config = dict(
    n_kv_head=1,
    attn_scale=0.125,
    init_std_down=0.00495,
    lr_head=0.00359,
    decay_shape='linear',
    doc_mask=True,
)
MLP neurons of a small language model. Each row is named by its layer, matrix (gate and up: input weights) and neuron, and shows model dimensions 48-175. Each number is 500 + 25 x the weight over its row's rms, rounded and kept within 0 to 999. Numbers have three digits each. A neuron's up and down rows have the sign that makes its largest values positive.
A block is one neuron, or neurons of one layer that tend to fire together. After each block is what it responds to, as a language model described it from the Wikipedia text at the highest values.

L7.gate13:532493488488500477499474539444529500534497529492445514484525502504513490500499477442484531500515478483497516488433470483489524481502486478528488470548446491525503498509515524537483514476475526489491510530538478506531507460513489489485462466477525481492470521510503471508507501467505456462441473452472520463516502514504461464528520467497512512539540493548487504475515498475480540546554
L7.up13:531505478496508507494558507494558508512516511516461516516484494521468463523446475545476476549453472479481474490482499528520500455494461526518550497517490521483517498521504474501487482528505503526454504462565507526514530471499519496448439534468501450514493518437484532461499474512503471495513475500562520506482492475467521495507465490489507536539464488517491500459522511521491517491518
L7.gate15:497520568512504506545496482530540536500533493436501499477478484489463536546497485483516463504509492540452479492494500478511507472482511513512520505469556488538490512495451487468484436512489512513446543474484531492511505432537526508515516522506470511497494475465512488463531475518522542530484507495493537522510469497497500523554515522500502503470501526506504463511494510488499493476484
L7.up15:462492530497480556458501503495491520517491494506460490473509491500452508524467484514515485473517514475486480487501501485448497504503544477499502484500518509477469476521524489516473525452497501494489490492504497504497512458544515568461482490524500530506538511476449475486517497475513558501488542460500488485479501495494504499482528526520492549490423477511465509526450526459542441494468
L7.gate45:526431429474524462492538521483524510496529456499468519544527483481528484487508468503476473482494503503513500456491533488437505555529534534550489450497468522531509512519453526501517524491488482459481478465532482459493495497516495510468490501492491496500511464489533486554491486465540501514516486472495482508531519465492510484531497526514518531540481495530512490499506488509511502500552
L7.up45:496461469500473471457535519526526481490506522491537481488483500461532518478492530472538487487489468474495531495524522519488490519474485515495487506465431486470527494517469481475508486473552478517492501522524490505513501501504494495572531493524495517556505500471493476452500487447521493489505499521496509519450530500478479527502478473512497537519498501495507502501553493525477439496433
L7.gate87:469497472510476470536470514498523505467501533524502521488532474510486529516449514498509501499526533542494523447492501507506490507510456502501500482464506506505473486539513471527513477484494539549482445458473511519489497532454520523478505486505546517506510528477490492485528478501482525470497492543541466471502475504494535503501487487506494508547515485534501502529535518511509507513522
L7.up87:489511465519560511517539514480502503511503506551545514520494468528489525500515524575475506500476558509523547461488505512536534504519493532477512480503516471498524542500521497526499514485518477517483528515515522496471481524485522504505469525550466474484492532528489515507519466502485493493510494495459508530505536502503513475527546479462538498521535498476501504513515500478518536500532
L7.gate117:507473519461511473490483490503473518463482541485505498486462533536487528486529484496474533471511460505519455515471534422485494465532513524516475477475498474522457460514509503511510489491480491506520506525526513477476469500479510457454490500497503446524523561486509502459498489500517503559470457462501471505520512478497485491508488532464492526486505492522496468465502528483499470519469
L7.up117:491476518488468457513490451482487497483489497518476471463464496496516515501518511538468489466460497506479496476507465495474497517477487546443472538495518554517478489495462506507500498483503509501460554516529511514536456471500510479489455529510498444512524491480467465476452572502516511475478488481497531511504520497560507539517528471493503470497511481489491494488544470448516498519524
L7.gate138:511453500540488465496513522458516501531545520459493467495501524478515479502482477482472499515535530511536484478520494482478510475490502531455484515540518510546513498519509518495538492480507473526475514562486465502512553479481474533509535525515447451505476477522497500443501509492487458499495459475491534497517487514490478498505511518526499514564511505509551521512520525507522484510477
L7.up138:468457495451505463516454441510505499518492495497513483512520518476466526462488494485459527502509507539527459531479488482465467510524518515516561540545515520507483486542487535448512502498493482518485475511514495520503520513522491536496523499513474474464482554488489521487523475517499525474525547459503476545477503513511504491472514550478458483470494534542518508484517502485451524509493
L7.gate141:503484514511506475488498503504530499479516467553528498480534502491511478503516492491503524545522471518507530490469466495500540529515519537532463486476488501470515500527501502544547526459485484509490525535546484510492481476545516481528542504515476465518482495503503501477517496483482505488572520438517440485489493540491506497485505577485492494511540453482467457518529515534489482469512
L7.up141:473552496498520487528515494514468507506468494500502492444521490532496453511499468508520467500502478533512491495549497477467499455516545497490494469465453510506537486486502499518492533500488539548468533510458481540472526485479540496485518498488488490496500497487496547436479536505558481482503512503480548458569516512464506485494490502520492496496514484451524493481518481468505476519471
L7.gate163:493493497532459509502462498505522524498491504474501515523493491460474484516503503478507434531502523478503519477496532484557520458461482475488479479462519490501535485513413516487515486493473497504500538520502520475499479489530469517507488462531466539514484485488508533507455505496515517486505496482481559475510520520487481541490554488525532461505532480524474497515536516448479487482531
L7.up163:451495454512496538494542468485498520478514509509482501488503466535512500509496488508487475497552458522490474471492452490505496474549511533472526507536511526512526514469502537488449472518490536487533527480510474490545492504510482542532531537529486532550496484478488506541458542514487517493482558483505539467486504497481491526519458517497505517455495481449455506506483498483455475497488
L7.gate194:552501555521523518559465480524505510561552505492544487557494506467492486515505486505441487527500520488487522511460518447500540479504440539524516502499503481556516475502517529477485493526495516514529558492556492483455466500469483482497513491473520505511492509472527490524517473487543530506496485500520484466491506447491456522510500518463479516507509484524502506500476485487473511532463
L7.up194:506489445462500481540471487491495487521522492567511504484528501512482508540445507513472456470457461482534490515462494496503505476530430482474490491511509462498530499492517503471501509516509530519486517529524511447507493474468488489462511483465520485492522463502522536520579505517516499519482486506489534477497488467464508510471492454496456525550535444541495488496522467473503508492500
L7.gate209:503503491549513512481474455502521513528513497515519486472484490463440552488523454464460465490482472483511503470480465467490525507527486512486517505523507514517518446510502490481468528553516492483479550470521451500492483452529504525536528497490468489495529505522491537491438503488473474488547478497477510472500469472463498518533470488456498503497533467535487508532485503530518539542474
L7.up209:469479517537512500492487503522537496564493513472456511486497525496503490475506487483467497467540468480497468476500469491543495522494510493530477507506484504524477532508487524521442523527505495489509538485493448496537491473504543494507468499456492514479491508520477479512522524524495497462529491508492500493550472477543511490530501513454493541493517499541494509537516526529480543554520
L7.gate213:534501517534504512517474467456475540496477511511464491500535506498481528512476509527409492514523495494501514453514505467528505477495564488493487464454474512516465525498489499502514520505470485486503531508496521513481498499527486495478536503487476491499521514497547474534465489476532503469486530507530479474458485474507464470515534544535468448456501487515493469503533538499544490530499
L7.up213:464505484585502517478511514513502498512503480453482493500479580508501500480480491531513511511463494506515530503490460466513496482505508489571506495502510471486482512491489507475490501530499457486486512486526490502514498490492509484470475482478485495501503546446510519506484522520551511484483499504506506487501484510446492487509549497536463488488490503531536474480461494517558486509504
L7.gate252:514478531479513518504483524516535463496578487467460532486498501508520489515482518489499493471502495517485492435528488503499542487507555542518497504536514537498504519512505454490487493495479511551503482456521507511505521459519514457504497482473482493474468478450513479487484538495457500514524530488472499526476543479498520522482558497464534521516484444525472493524467522501496549533488
L7.up252:521500500494497524521515507468505510523490515517444548470520483510505520512494465482512518490507502526541498493491485522531531462518515534479469497452469543506482489487479463518505515479491482530525501464495507494488520498484517517517485469491482478543483483483479445535522476500491483486517537464465506509465500513503567514486423472497536537519513506446488509473483557483483490536476
L7.gate382:531487505500519519504490504479463485499489497484479505507527516528523473514475493530495524512493506481514492499496481469520509536484538501484487515479491464551499514484486469534484471514507458514519499484528497478516499496516519502497466551506498555451468459483487501491503515542528476518536521497446518524523494528455450496498518494473479492523504468506475522495519481461471478491481
L7.up382:534499487507546521462523439490513494517482518488486477513531512498470477476519527516524552505439482494467519515517530508509548508512537529500462477524520504470476488523460468523563498481506526526532480456512460485500511489491503533469541512472517474491494442540488498493512493522498495515494525488502499500504518532489487501462500517490503530546510485472488523452461520500458496544523
L7.gate429:523490511495529461525484481506506478529518557494508519467548474518496480494483500513508507523520544527495479474494498474474489471503525502518506533474490467500553448536472495503520539518474523509478512456525457503447501503514487494516491489447517497443537479492474512486476471533524515458497520488476483540532478472502468467516496467482463511472558539500461466528515495472460525519490
L7.up429:474532512494501485517527469474456494508545536472519484497509503506490454494552518502519501518529472482498521462520541489524486479501505533474524498486508486467492528536510472509501487512492491547502524469487514546489518542484500519483525512546495527497486468500516505517485534507501468526522474527419479505483485500527511516509448505519529445493531491503460475489487513469487467502454
L7.gate492:483499529490522533560497499500494468501522507494478486490479478518513504520527476517498512532511532494505503431498485457543516514526505532487541498553466486527515486494486505527460471532511487502480575503522486527488492471542531471484529474480530512499521476463513515460521498487519516496533544463491494521528478428527521506486490500485507554502527473495518512474513499526499507463524
L7.up492:496470476454506503513497497506488503483544527539478513520493496479510528473490455529499471540467548470516491510511485498486507488547524502495497515518514515542544492508508490495500495530497464525520542466534517501478504461537481505496490514485494519456537499467510531475519447478481505496470525515489510517551502458527516478483492494464506473539541457513498511476501547462457503503537
L7.gate505:529469519481535516488521519514457514464492471492472497498470444505533476522501470469513490502475501449522530482495496475491546479501525511495510512527504477475522516480509499495506461458530475515531505474498559515515508512541490475498512464466445493495507467517518541520479488502473529523522456525507499514493487470554513499493512499454525497498509503526484551491489522488466520494528
L7.up505:483488496517576484502533548543510505485501486563514519509524483497522486515504505528518506508527505468471490476507500512526510532486528527487515524515537525491509504526514497511497485466526562541501507537523529473481505478434509489531470453535495433480485523479522497461489520467479494510520461501489468465510509519517484506507513547504495480483488479505541469484521474496549518535507
Description: Numeric measurement continuations. Tokens right after a number or measurement where a conversion, range or second value follows, e.g. "ft (", "13 ft (4", "28–".

L3.gate41:495515510551512523540483501531496489480562497486463488487535512514485508479508477489484496499495524505542513480491557501480523504483514501482458487485482462505479496541510513507461508464500508538516480451535503506486495461524477547496536507564458509506481512487528486452481512489533499508517477455492499508463480530497537459509473509473523485524523473509513481502444506484504562488498
L3.up41:494483512501534504482513465477484478523490521460531501496521484481492476494480516487504509513557523499433522508455513522546511501452456525491515514519494504530446481516520519460462553457438529545525452467505513514491516471466494491453469511509487442511489488480528487477496480502505463527502478493503474453499490509511521486546488505490498493533501517498470500523504513527488471492474
Description: Fragment continuations and unit marks. Tokens right after m in measurements, like m) or m/s, second pieces of split words (re-ti-ring, over-t, curve-d), and descriptive commas.

L3.gate408:530492491488518491464497508484524447478491510472535482504520491461473459473484486576523521510513530481480529534466484495532435504512525484482505543489525478485503513496483499494491476489485484526478497481550515522501523495529494490483514526495489542461457518504505466490477473476529479482461486499477470499522478534496519469517450547522516471463478536519501499479501523515513513496459
L3.up408:492497519521458491491459499513531482502467515489486509510476523515475499504474481492488518513545498472463502531547460528501455514500482523521496521487504491520462536507484497501485470487498531536513509469515502521526563495487476517469498518438476495498487496514527496508490529499490529459512464486488480503478507489522488520474522558461500537534503495511483487537445530537520450514484
Description: Clause-boundary connectors. Semicolons, conjunctions like and, but, while, opening parentheses, colons and dashes that follow a finished clause or noun phrase, often after a comma; also digit groups after a thousands comma (800,000).

L6.gate152:492477463465482501508468546466504494517473483491493424481530516477514514511481511480476532509472548490510465492492538513517527513501512516499546502482525523492491493499512483472498487511490507511509480510470505501479467490511478518561529478462493515517525487521473500477465499512505484492507521415492499492449511491517518499509496461475491490440504428533475502497489521503480475503452
L6.up152:517513506499534507477494439497482513545489489522502508524511467481479514529523474506484485537499521497482507486505529445496511473482489482487534480509488490534484485484460466510479542525502475484508546546489513491498539463521492460514499462553489540534532532531501490498506517470423521533534461533501514467481533520533478536518480486518469489531505476479466507518502518476502511488525
L6.gate269:465461514547539515566514492523498516527520473496495500520482467448535466478508483493490494494504499508550460484471512482492500507509504500514509511492501519543495456496471517496505482542523468495502552534489497500524541478559508461538515504482532524499507483520523519440527518488505448476473507498518520445550483508487466471515496567476509515514516472509442490469524534492487493488505
L6.up269:497455490443486507494505511481502532546494503460483498486480484494500535507506469489451492540512474502539514489474546490520465515526539542517523480513512533505530488503524555466508508441483516526528520462479475503504498499467507505464511502479455500501509502497519520553478492517472493510524535460468504479478519489484464454517470530471549494459544539504515469501507496482474497464553
L6.gate293:486492493464485466505485532514476497506513525459524466490481499498521440491458481489481505483512500488497481474511504484498564484481524511514482524489499519490529528497513486498454492464536517520503535475490484490491494510515517482460552497489470513471496511517468467526452485456496540477495515535514510451556471497483487528519471513499499491443530485546530478514512493473519495515461
L6.up293:546487487529506468482529485490505553484486478511527495504491482486525543485511448521505500541512520495502540474462482560543518459508489475448480487461471518534515459515471521493517543562471500542477485473481478537498524476511506495511494462551521540528505543501503536480495515495519454490512487499524552531478489503504454474513466522531517541481499504522492501492502492514496467510501
L6.gate423:541494499516475546535500502510475523536472512539506480481562515459465509476490431539503518523538555524515506457530501500489511485485502490511493485513448495510511540480497511484487535510482512548470537494541456520485497489520509513467475486510475499540512502478454469532521488485471474508503492508498559559508517526486485477489535461499510486530499495494495535452547496492514492515529
L6.up423:530493480530511537524540505493466491520518481507520517529466488500492523474492426502509503488509504499466478409522529460476517491514520475478510480502468488515483526522448525535488466515462468484503494473528470481546505476492509528504499503491474480510452513531479510536493506504432494501520511453485496506520513518451494462484476549488495519516476529516503449507503515518514487511504
Description: Table and infobox delimiters. Opening parentheses before unit conversions or alternate values in infoboxes and tables, e.g. "6 ft 2 in (", "Record low °C (", plus cell separators and spaces before table columns.

L7.gate46:501484526509505510511484520510498495529468524496530485499505477536502493459490438526489472503528542493494491480533498505531515452515517518535510513496477504481498507490456490475513470531555520500443509531540454543482510499492493507513495513504486488503531453478482528506513525510549500480483479482486472542547479472477459520530531496532511543507512524517505469523524477483518502512485
L7.up46:506506507456531531507500513451480546534489498505501519494507469494451508488487509496483466500529513490501488467533575511495477477562517516495493520473519539459505500554494464510480502469517450475515488501470523503455513476492495527504501532514493523493536509458541482525502508487497518508466483468477503509475486486484517522483484562504507479512513509497528475460490471430515510529516
L7.gate64:487478536484517509484558449506571525517477522486531482449513492520518492514503494498499527524534508484496524488497466490483542502554501507487490508524544454504457527457505487511540476487473489459496478482486504514510503477511496441575501500462458490473539528503476508515495442472496549527483492518490526505509479438482521504513519517498496489503507478499517493469499498501552488531483
L7.up64:513482528494494506506505474509575524539496518487532488488531536519520497510540507513538546473499491509493541547489493510459468535467535489506506499525518470497494517521571482453513459477495490501507464537521530501517498519479522484531469539507501462483499501481474474487512506533485492524462455473457502520545507457465470497491500503527509470499462458542542495452489483489511459523498
L7.gate128:505515484529516520494495483506520481510496500466505523471494554530504503485544480508470481520481499471514504445473521474498498531524515518488524459452481500444522519481493449547508463492474519474507490463535548452520540501497511502513505427548490541488491488521509518501479535499474503471480489541483463486529479511480512497491516539481525512515485507517531496496492469489486480487496
L7.up128:506500470561487452519543506501539498494470484565468461505515492505445520507496474540505525535493512476470530550515496461536493461487527541493463482512523492501521501473515465513521468511518494474490500484516519512483498518496491522505452484494482520512537538533493509501478535489515471461503523511469499525495470481497516469478518469517499484507523479485519513466511533513491511525496
L7.gate140:517441539503479510531520532503543493474542486470462523514504462485511482469550506490515482446524516485453542491500507490489465500493517503473512456477520503543508466524480497514469516491478500476490510507501544507480499475488511492540474492494491500521535522505510473501477497502499506484508465496499539505506531505530539536507491514491481467507525508522482472525503528495494471511515
L7.up140:527495541486479514445493535520464533499487530508486455506491462501471519487481471471509475505521518532494484475513434517521482475505514505492528436511493520507454496491531467464454512471465532526526481488512486497495492462534504467546503524508509533516532509527446471517534516543499516531485509519513483524511504565518518548481501515510495500522504506490496497547464527509504475495508
L7.gate164:485469492459487490530482521499505513489509530459520514513494511508479524484481464519508524499520474511513504513506521521520466521502450528507506486491490495468467472478500491536470528471474512482488490485561510519495530519507496457476521487497499467508505444484486475522479449489451485533474494507482457528522557518527478488513467493491493502499512528485541488523538506523572500502517
L7.up164:508545503488518466508531527515498541506518505489563526511500520478483516473507557484530494512510525515480487526485500475514449481475560511506516493505486499472485513493542504507517520487454485480464462511548523516463498478550492486516530484531504481511494489432497477499487465505465495457488481508519508543505525491500511504518487503504497498469520502494489492569513552498517488518506
L7.gate241:499494503521499491465518537535516525519532492482472495512508486494485513482527497465533492499462461491489494468507520508534533512538506537507482469490523518514478506487520528533511440511513508481521460526496503544530501546481521446472480486516503516478497474528524488483548525510559506496519484459497560496492467500512449499519506517462537526488504519489439490506506520509540522496516
L7.up241:525520509487502500523472492513517474499557546504492500472510498471536497494477522504500462489504460533494500460509510506480489496509548496492484467499529521488464494477495475501542505483514492486486469522526500502526480530508467496491475495502546512500526519516524517498500546539507460499493483483466526510556502495497485522533473497497494500504554456488522475455471467532545482542531
L7.gate248:536485577488510503523574511536480532563535518488501525502511481501450489512499524510481483490466532500511469536515488492535497443487505547552492546487482526492461528522527457507522501523460539494460454515496524504478485534480499488532501500459534546504488551495494524502475502467527542518473504519484503509459501473533473528513505524530510473499489478499468496459519539475484488504510
L7.up248:533453489499492521504505513480518483531534506483459513576494545466507440479539497514517504527505516530491470506491459503496468534511507484497503480509492455509492527489512464500468462500443440521522506484515512519495546502521518518493517508502503510509504495506491463496515498475459508555510525506495481467523504492495559468510458529507448474484495469526522501537514516520507463520518
L7.gate270:524527496493476502480464520482546503532515503554548520489479504477512473516499484492541514520474461516479505498482572466513536499498496521503501499518526484489518525449498468545497487512498533477522477495498512498534510505474490483518513505490512498498496539511456486468482516542532468517506488501491525521528486511520462484492490534508492492502505496484508470520539460499496473510464
L7.up270:456492548555498482495476510519485480519520496504475471454493497520480561467508446474483498545544492528528490507492470494505469489495471543515540524502528556473441494493471517512492475455464477498488498519523506544553528497481505499511483508500484500494519495507461531487507507501495497502472484490517514523502522488524523508570448487450504524517511508498499493461501494537511522518544
L7.gate282:538520509504559513526504488509441512483475491502527499472557457464461479487483511489492505538450513461522546504499520490511482472489516522544482457543515534502477506510463493532510506537481526504465483488526494492467466518517489515554511476480512521489530534476531542520509521552468479487488506494482506498520506561534490524495536495492490537553520512516480493467508529461539477450576
L7.up282:498495493514492504529515527489540517491473525470494520513496485476477523491536510512550513521523538510505468498497426489496494490536495526538474512472529444515478545474515481499463467508465526468529473514550492528506533494513495559497463495533465509495471528539534506492489501511506512510513489502500494491502472530475493522468502514468505529495518476491478478506490484500569511522526
L7.gate318:485508529505518485529503488464505477505525506485521491472493511497457462469525495470473509543502500484546524483535503497494474517515523485496485491471485487507542473498538509516512444499468486489502482489534489509467490520479428465493494536470472509482507511484538539487518514524528510516508488547496493517450488485507550480453481513532508468512507507484500500542554493528544459476495
L7.up318:497481528474545565493557496515549509503521517505517495480552502528521520450518443516473481544516533493516506525520503512508517525492507503507516483473488501510547519522512466513480480470502506509500450508523473484474481502522502481532475510517460488475476526525501508508535525474554497496494541494484506509497478530499464474514545464489488513449520483504507492520477487484530480460510
L7.gate333:533477527457533542542501491513493457464500471498508516490522534474518505472489451486441463520490478460481518471505550550475447500530506503527478506440508493512526503495506473544477503490502509542467476502509560471481493466533472487532548508502505506487522511451457487510547485510484472470524485528468511490494500499495502458470528523488511466508514487491474545476489480476526496536491
L7.up333:503510505485526477472475506518475496515465504471480499516518524518490492552481527486470500506492506515476501484518503468457508522493541519549496488520511446514481461490505509488478531517494508487542489480541492444439494481459498512486491519538456511473529518525518531486478550499510503499549514518472480464514525544489471518489507556462525534514501495502517495533493461486515539491517
L7.gate339:533510554524478506514499489485564497482493530472488484501523551511488495478475471507481510498519532514553463485479492477515510502516495512541466481552514480503495486515477502518484474453480503497486495473488430511489481521528477489451505495495483505509515499531530494550496538465524532513494513515476507511452548554506499523517488447478510464536502501550472554492498494500494515490509
L7.up339:477509523504515481477494507456500514494527487466483517508513510517440542524535463483524465483503525520497475459463500502494485478483470512501518516484525520514517530483525508461511523511524524504539558518517533485522500559543536508490494471494464546523487505490494511464486511484484503483495490507489534541535481514539455478512496494592501547463493524528518466484498468508519488522496
L7.gate452:570499520488508462489540489489472514526485489461545451539474506502450488551522473486505471448495501487522500534481488510540501559493497507511496529508520492485528488446474491505479525526493512500502476515491475508529492483481468501527499535481531487480461537508453504475486511530466472492483540517510481493493505523497478482528526432487506454518504482510501492471494513454505494485530
L7.up452:548512531447506478518492535494516487501465526489496476504531546504486489512513495489536476491522563534485448509484456463489493539497527468485513495510482519497501505514499502490492500511502475507520479497509474509477484519476490512536499487520496500496510504523482514478471477489520483508512479558437518499498479555575550496531483477511489520473561439529482525475478469486506447476538
L7.gate474:523482505511508494528487544487534489494520494481530497517500533527500458493517470481508539489521479536500481508519497524507530481539500471527506542532525491481476505465490496484533498493489476486504464497512460493521512520538472517527460508542517526479498527521512468491493473504479542469514486508497486489535531508484529546556499536475550556560467489553538470529449543444503562511508
L7.up474:484496465521512513488502504531495479501520533544484501472521549518527550478502509469531519513483474521520507475483480487501480483502530491481514510501501530442481473511504487462481509478498501482466535510498487547445504542545484492503492468526523504511509546489466441534500515515498514555493467479494507497519517510503522524526506521473559507519491515491493489485490506492431558471477
L7.gate479:477498485526539521494472539495531485516471500492476501509506474486458498492502495515486507518503494507456528507510470419534529528463491458486486517504507510492486492461498519468508524527489550504514525498570478499496507474505507474455485521495495488487513472540507526501479522550551523504519463482425502495475484522533478503521498492566495523487478475529493495510517519535527497525496
L7.up479:489492523567510509533511473513497532461503490472518472531484495436481506463534519485491496468497470501486535487511492469497468518490487496489469511436490494516499511461523510491467481501493507516544472510488464454473484501550528500521530471517489467496496504518463522523503519526490473485472498500474505510520461504531510475479510499515473508467538492558484504523514489485516501495501
L7.gate484:464536509479476478504522490535483486474501495516444538512481498499529538526543501516505479533454529503518508495470512558454526538538499496516479495495531532468532515503510512504494468511500536489518500446491447551498475510495475496509529484507463481479549512564527481454528513471514457536470483503478484492553491518487464489503549486513447500501501517510512451445470466498505498515482
L7.up484:502525528477475476482508499496486470482499468464465485473517519523477516472495496505448456517455525511526504495510470499470513563470478530518502506521492496467533517462503482507507473472504461521470479487513500541537521516483460504514479452489456511443502503454498486472506541504481516488491511534481482487553490487454509471504478532493510509509449522530503526523505485539491450465527
Description: Interrupting comma or apposition. Commas opening an inserted clause or appositive mid-sentence, especially after that, and, who, plus as/named/term introducing a name.